MLP neurons of a small language model. Each row is named by its layer, matrix (up: input weights) and neuron, and shows model dimensions 32-287. Each number is 500 + 50 x the weight over its row's rms, rounded and kept within 0 to 999. Numbers have three digits each.
After each neuron's rows, "fires on" lists the tokens most often at its 100 highest values on Wikipedia text that the model never trained on. A number after a token or word is its count.

L3.up807:551438506551520416458511529532492412505514573450531528442402547519574461531546490547554561617453444538542517487508431537518468472494629450470463533522560485506461572515465541492578480470543573496473413512474552433503564506490553569483469580527459564585505444459536528466445505562547501548605475535450493515481533571483555510581548383489452491508449433473574457528465442439479556404553555563423511543452527572467489524517553527500509439510529440635438485479411565461510543451535374530448444595521586565482580467509526532464526499472454444487463511519476485459523458557496506503437500515461439487441493553461564526425595390501542507384481454429515516567507446514497480514529592544484536457508556557550407567500513481546488564496478526509512489563445509528413596484402501
fires on: " (" 56, " \"" 33

L3.up820:540494509455527471480535432561484417486594542541475570548589433541418570512408440404582489419574463470582463491459520496512641503520594563461610479537547417513444583418466485506441470442533520567420451564593459492523596532534513447447495488520502541483510517423457525462517484426533576436513528445488573555526472470507478405494483527553504545563507456530525539578598552511499530471475462516533485528503465458436513455464584565488527518515533505544486497443497538577510544622545546463638485479579476491524458418510415556377432581586449518520520513499581451469487439479523535566493512431492527546523546458606446422487473566554502537631507396453467491510557486479459473504508481434558454502550585558444423427599524484444521504435441445575475474510562449525483460541542482
fires on: " in" 39, "0" 6, " during" 6, " of" 5, ":" 4

L11.up1242:545416530445574599539459443474438419472594466489439494456480514470418554563490538349538555497510454554460483494409574442523465508549458429450609432426465523449546449538465453446546570544463456510561465536576452425447519428542530462461615543496511505526468477491513473529512454472441516465435466499491531512543469527401474491510656481541515492482491504554474454553437560576467471525493449527570541525486475562450516524487394538630468490433527507515489527382494449593514518527512578419531561511525506484430513561538478431472461522482458542568532419378527546427490458515536572546542514423496547496458487479451372418519512509546540507535509524516487450542510517467461556536539542422521455428539541534486460529549534501498393520443499614443489535397522577492511503548486475
fires on: " of" 26, " on" 20, " in" 7, " for" 5

L3.up686:556551507583449498498512479545515436441503456461609471438433485405539477459432490488540545521493520493514543514540448498551415497514529451534450496490469473641467528510531425511489421462492511561553434513496514455495411573463526570434488499554500576539597584547443483535530519521463434570558459494501472477503455514559483565572455437496493541562475392520425433551508462569460370450482456508541480511558457612534443543497432425457438489556501461488505468595524466508489453448510477536515568492585485457560553482462477490484565523470469501574468413518446574602537525445480465477530535591524583474451562509512435550462570502506512522495425486539536420537521445521498447515596499518492481656479509435540555577467503581403536534539445416536486488541477423414507603378576457
fires on: " an" 31, "'s" 25, " all" 22, " any" 6, " his" 5, " a" 5

L11.up828:441420452439586479460489554478487413509497514455484511506415441523495560410481451462545428516491533523520489482502458491492479563495428442515512440431417485507471490527553441471529453442503457446550484425476522643530469436531492482464524523499499574502540497559511509449543471452526523545475516498533483562456515614512514578492560491439512542446549432466361427611462515484415490558554438539510584585493518408531490508430463507470528446485431535608503560513461452524375438496507518569545354562542407585476504583527575580495516506597537562484494389500464484559431518493513588463565395517555463515526501561498546526497435444585478487579500499583522486543464522441557446499533601514604563583494495436575590549536542572494541489516566486422514545511519522538483447531514491
fires on: " The" 26, ")," 22, "The" 21, "," 9, " A" 7, " Japanese" 4

L11.up948:480456507566485496564478459400445560458589484576477392510534547564483507426452475467480473513465480536396460511459579593542574526479513532514500610405542492450481431500572477624541554411476490555511543489519455553510609542517455498520554552492581533475495516475506560579462403465527536450488472452452454395439539449500499520458510472463512554460494473529517565554501513460489577492496535514454444529451556450438479509499494491551557578476510424464507496538619409488571538522484508530494507545611547545463512560528473458475530454528495458536415503464569542469560495550497543542447592472533527580554473494542411568507523445521600506533491466535468530533467537478516466505547566409457608373504500564402515461513541493447579520462563443513462429525499475412497543490493518
fires on: " at" 41, "==\n" 17, " in" 6, " of" 4

L3.up923:600397454522516469499581432537477484479459555596563443577512512598414430468566372445536520556524453514438445625558491527452506479548544487450549473545507500486517402494502535483490542447468501459465499469433412499538519502450467470423467518509479494491562572566454495448538433491571551523473469508408445477599524527593507399545444544431552590454494479532432574491463540496464481500523471509507488496446472430446432498380511539567503573435552547616555467500473565633402469470517505434525534443505563522528528515451506531445452538500377550586528566528498498375379495547497560491498514531478429566605444465465535450473523515531518450505569502504503429528582556415472462436538476591451588484518625586390483499528516594518583495459504504469450426548524590548492502514513526
fires on: " de" 31, " for" 19, " of" 19, "P" 8, " App" 8, ":" 6

L6.up579:486601489504545593524514484515565553447583427453423507494581500483442488571500493548577529499504493446501455443396519453468526423507444391513553470514369552514504553407481460516462492537562540509392499556409419485535483518575547396481561400483575539416520437555518551527465449520625523533521533463454533490483490516469480507552475499453467501464543499575500541483635534529537459415535531598556495514477432539480476539467559516516577494471545501503459495505504430526520549459545501490527475496609512556518579507563537474477388545471431467480639530614483509417497448449502380530475434363435529483418543501573532392477571602475495471487539477464526504620605467455421508485478559476533482540469352465472529479436445442551484463463438470497465457507455519545575521491459503
fires on: " in" 27, " by" 24, " of" 16, "and" 13, ";" 5, " |" 5

L11.up24:496532563436514497427400514450442512433437443457500511446478604472503500498469496531375479468602525454470460493566410541469543426510395539509461540441557496499417468564515560505579422444525527452468579471460444406520445428501497577476427573497488549501632540493555534517433405519515429436523466509542411446463516531379512498553451499602478454494486533509428543522572452500475476410572483477573540449554525591445421504493505497471516546553527644483578544460439418469416491522521463484484464553519537432476595470492490589430522532574526454507542548504512489502508514404519571514506480522482504600496413526474505537534602540473508560476509518490491556480513502497485386447484506545469519461488490461483577508468454565480560527518488524471431406462538495463548513507533514
fires on: " " 27, " |" 23, "," 8, "194" 6, " was" 5, "195" 4

L3.up735:438434468435512446528475454544529412563394432481467466444435467562472525530485602461591462515501522569480459451484562437593502545451456518491381487470521415458408552534524512630481546436509488499400464521472552412470473430524552613534491531370534420543488523513474411422475492486508508566508495466484587511504486443522519516527545509464521473525566497509475495446335525613556567481454392535481483491439423511519497576452490504532523487451555459544489421467493485497531523503559468562453494559534530460512489566425549407490551497556521486494569494526477452516600490512455500459518490678443492549476445487536455498456493468567524516479565463438482554478617458457493472552604512477513587493465430545501475485572490490430562505416474476580485539481630452568443517461501561
fires on: "," 44, ")," 30, " Do" 5, "38" 4

L3.up18:572442522557555481613488448470549450449532528578522620475464468503527470456484571479452546514483452552569525486454616481574542455607534466493530553512626443533439482552528471519532527404543537549516483508541536505423479534475487617478474485592479582523501501461465513512510534541500466548519424430504562484537553486464471425541473395541532514519457467514441542539429532429438469501504533490460459605473462491485436577457521490473400505531454512587434524425506454483434518489601470596515556552448503502498488563456430417392519499416527549428540502531409508453423503455536484422495505515499416422525500547545493515417436477513499440380443522546485513505426532529362461422495494481588597503523410554485446579477470475514519545494498566491420534538536530481430544459497497
fires on: " \"" 97

L3.up472:462452452438530555537517556551537489466541530465595462429463591533465429430405439519588452507475531487647567495548554531615409477465515443501558546561517514559524523510485508592477535445471514554565464382453538512478382498502519547528564401541461578503539447528434584443525514472486459501494463455543513537608500528497594488661545541558508562512512475579434477553486513529425461493537499537576455448542593529605376402526437530444499449514503356498573549529526537531518506549414512479509559581485462532477569495508483541449545480459529517429513497418485469555444544498525490560470497523527516503416497560538435526512501529562559536494465390502458534469476449446515479538541507571521513586421494470484475545462457566495451550499451467564512499413462487472507548519538545
fires on: " a" 25, " any" 23, " no" 18, " every" 10, " only" 8, " other" 6

L6.up1412:446577548525530492396556529466517517509507496467510564584488650586565458437428558557556487432514535498493615502450425555523505471439562477506505558491480490470471475419621536450528471570513503498557602485490442479535441508536439560500381539499446459532509500565565457515471464493551474453558533523520437517546550465517427450487530421514447528494472536510480539440520478427580510442466521505512455390556469508491510512523487430531390499491533448515582582493542495555469505443569543541424488486547478538649475509495497487514490505552504460472626468555573536510485479525607455420440439471429478592477467485436668566474532462536500491438584474528560486504422485472474537439442516582432469554470487465426535496440355593502522516479420467618444455448499522552563477430522454
fires on: " to" 100

L3.up720:492508485352455461535426533390496402486481457472483538534524473456474490416535549445549479540472504525511468541397459452533519512492470516438573518539481420516477494566577475559506435334475482573487463477453593521488562425550564483465416463485511535485501492521472484507560455495478503516488515440600493451473449483483561535408539487338493498395536463550460605483519469568489563509489568492560473580507484500510461489414475478568590504466562535498490411447419558594422450574455549431508508511509542491503708589530539556464454495566422526511537501454516359562505531449518478471559533616522522495480460551557562484454455526580461507531515563580552462495503527470492595563532488527494568548556465493531448485546528475457461537601480516435450538445544412543440492557467456
fires on: ")," 98

L6.up375:499508505440527586500508479391481541521384548577440581516422549544525526489595493585465535496571508473507454539451501429429510544492497514461486542566525493531513487490532442573519475488583546486452460527470519471399544513498534495474595402551526524536523614474444438468494489551488470569507484575439433551439458502480530460475525492515455475429672447453466529487407429410515522518521558436449540578458463658501509480408509586503437433532511575523475548430336535490484520509382466579521560521493501463469414514442406506585493604558454494505569514488550487393444533547571501478622463455526532464618638579569479473485500497560455556583470533482532490488498513503492512447502459553422523504522465479423423438477447456503566469491496442526541459505533493463437497422494429
fires on: " " 64, " New" 9

L6.up147:542479471500569533527514470538475587487514461598472425494499539509503606445487453515514487501357473592525400572469548488500510451447452487512552525474577446445523487451515415458445478395500536522550587452456450487533533488563468533493502481505505516437426480469502443524485553539597468514534475520467565500492488558455487462381541553580500526456513504462480515557552519424611567515475443542556456506527518667517421477393480437524477536522494421440480496459478577538463560576409502544444572507525544484481535576543513454509560518480438526492548557483539618497566386561466615552529499486596551584492524499510485422488545437494502453470514552494498424506455565480520469488464491447500542410566405518430508555493538381507482541454561545439456500521522539499542465573505414
fires on: " in" 33, " to" 17, " at" 13, " from" 8, " by" 8, " as" 7

L8.up59:542492491543469609439456573410481550412523513542547505534449464461524450450511498561480456583544492415546459478528480509481475525495574468514545537533503495424492593525561513529518514561456415500489469544518419494445493477521480503520488497482518541493547475490574533476522439561441435498484539579578539580488476518397546439469600567533454517457528428507484526454428470471527405418600546456511506599520515575439570373410419484459498478557485605489562456496436486469491444529500550462560499610531503509617495501520537524459508536541486466455482482490465497482456515504475504517620489477439469615480487447517516492502444513484481477535580543390493557512501564471464468475558462520354502539471483462469469493450469449482500517462393562485404397499562412512493516487438425
fires on: " " 73, "ur" 6, "ent" 4

L11.up1076:500466620450455455466535553517482471458484438552523556460500611636448537526535468455406520454482545500428565576470544514488468474461417507433483443464488459479520378462493570446444432522578541499544549523492484573522514570506426532448574464522592511414475534461511479466520390525368473513517638540490458536453466552556562405456569511500467425486540453537442497530503489481544475562495493625564423452531435459533440487464509539456460468604522507528568511460537543562523418488501540565428565449508485568518501593453550645517573550553453570444490480497526536431491462504563456526540520523460483483619551484468642450561519591557483388481574521540465531529524463455566495469434457521433556494469528487511493521500515486551580453465420449564453426539597480550648485542536462
fires on: " to" 51, " for" 22, " The" 5, " the" 4

L11.up1109:502459463526516455455478481370474505442434407485507525491441433570524451437553526464448510516467580578522441516426510556536570469493426399484546520512501559413522504425558461531573476472428455489439475524487457491409570473414500578538486491586464549475563505480445472540450504462616469530548435480514486507409457500527431501512518435451550505416555601558510436523525510512471483510356539504561503540651493402509491423502551438567565545373466462591454436451464453517464529549466438441608525557464494522502535516491561564466497536657422575432426431481539493538522545565470587514506563487448471432521540525566541567514503560506569481433555477450556511467466591369474402489450528499373519467494485475517515505519485459470444440523477498508473477464477571422478438539470473
fires on: " and" 32, " century" 12, "s" 12, ")," 12

L3.up570:507491492534449484592494398426488385519523470509524640553433463531577523524528543453529531578474536541549475564544587403503558454553553490401452581506567455569481510517590445519561477439461627496501399594483575529489434472513556523475519467468429605414556482485387463467561584488542448552560436475505442484541601469558481514486553487464455524538395452530539527590461496488486506603496460544482486503487586467565476573443570454460481586487516523443530431433381504504476468477613472544468513516507542474431548572465518416366545504412478509522503463485494523467477470533545545555487524464482533478552555550485428566499470481527543540445432533553528445549415481598494501525528521534542618533518504586513406511496540504505423524505500527514429576494511476510426539464497524
fires on: " \"" 51, " (" 38, "–" 4, " –" 4

L6.up226:510405438454421510497502492459442475519558418565533528489558455521482480436444577493468475518486464408503484563555434480555485563495480457497492471541431577432502471552618502524468556425478433521622509451549521484577506520473467500491591467459461544540490496465618545437498468541562453511384545493541478618482479478517573444420524551508593514568519499596491446530468558531508476493581575447487492444491442569508510501477413512548534566365517535540509547487532517575547511565492521538529525594535572488445477432499472538550483518603529461511440475516435524551516457518433479403529506554507518538486385466494435404480450567540397467547458590441542505459445453556475533479509477418474618458564580499557515499611478567563484515484386581558467445534460468475509438523468452
fires on: "0" 29, "1" 10, "6" 9, "3" 8, " " 8, "8" 6

L3.up1020:587474510501468422506464554476505533458497491556535616539421536558555500511461515553528552517480498375591573587546510461506500487561438446407518444529505527446500625428492525489550510408526502592512472545489575500511480593482441534526457518435523540521437540509511505509539566573517535545653429535602537589467551358472490483541608543553387536465489480494468498492472499510453434418459509488480466558491517505433458508459523504489532427560501379498513484428469487563540483511520357522462532595539549559480622535521468453474577491455510502486418505473448509553607504464535489447547487475467380478452548642520535642493456512553492520483490379491565551530565489569476525477544591500478496569475535443652461481488484503527426525529480429468502441580538583522491501408428514
fires on: ".\n\n" 52, " (" 11, "===" 9, " v" 8, ".\"\n\n" 7, "\".\n\n" 6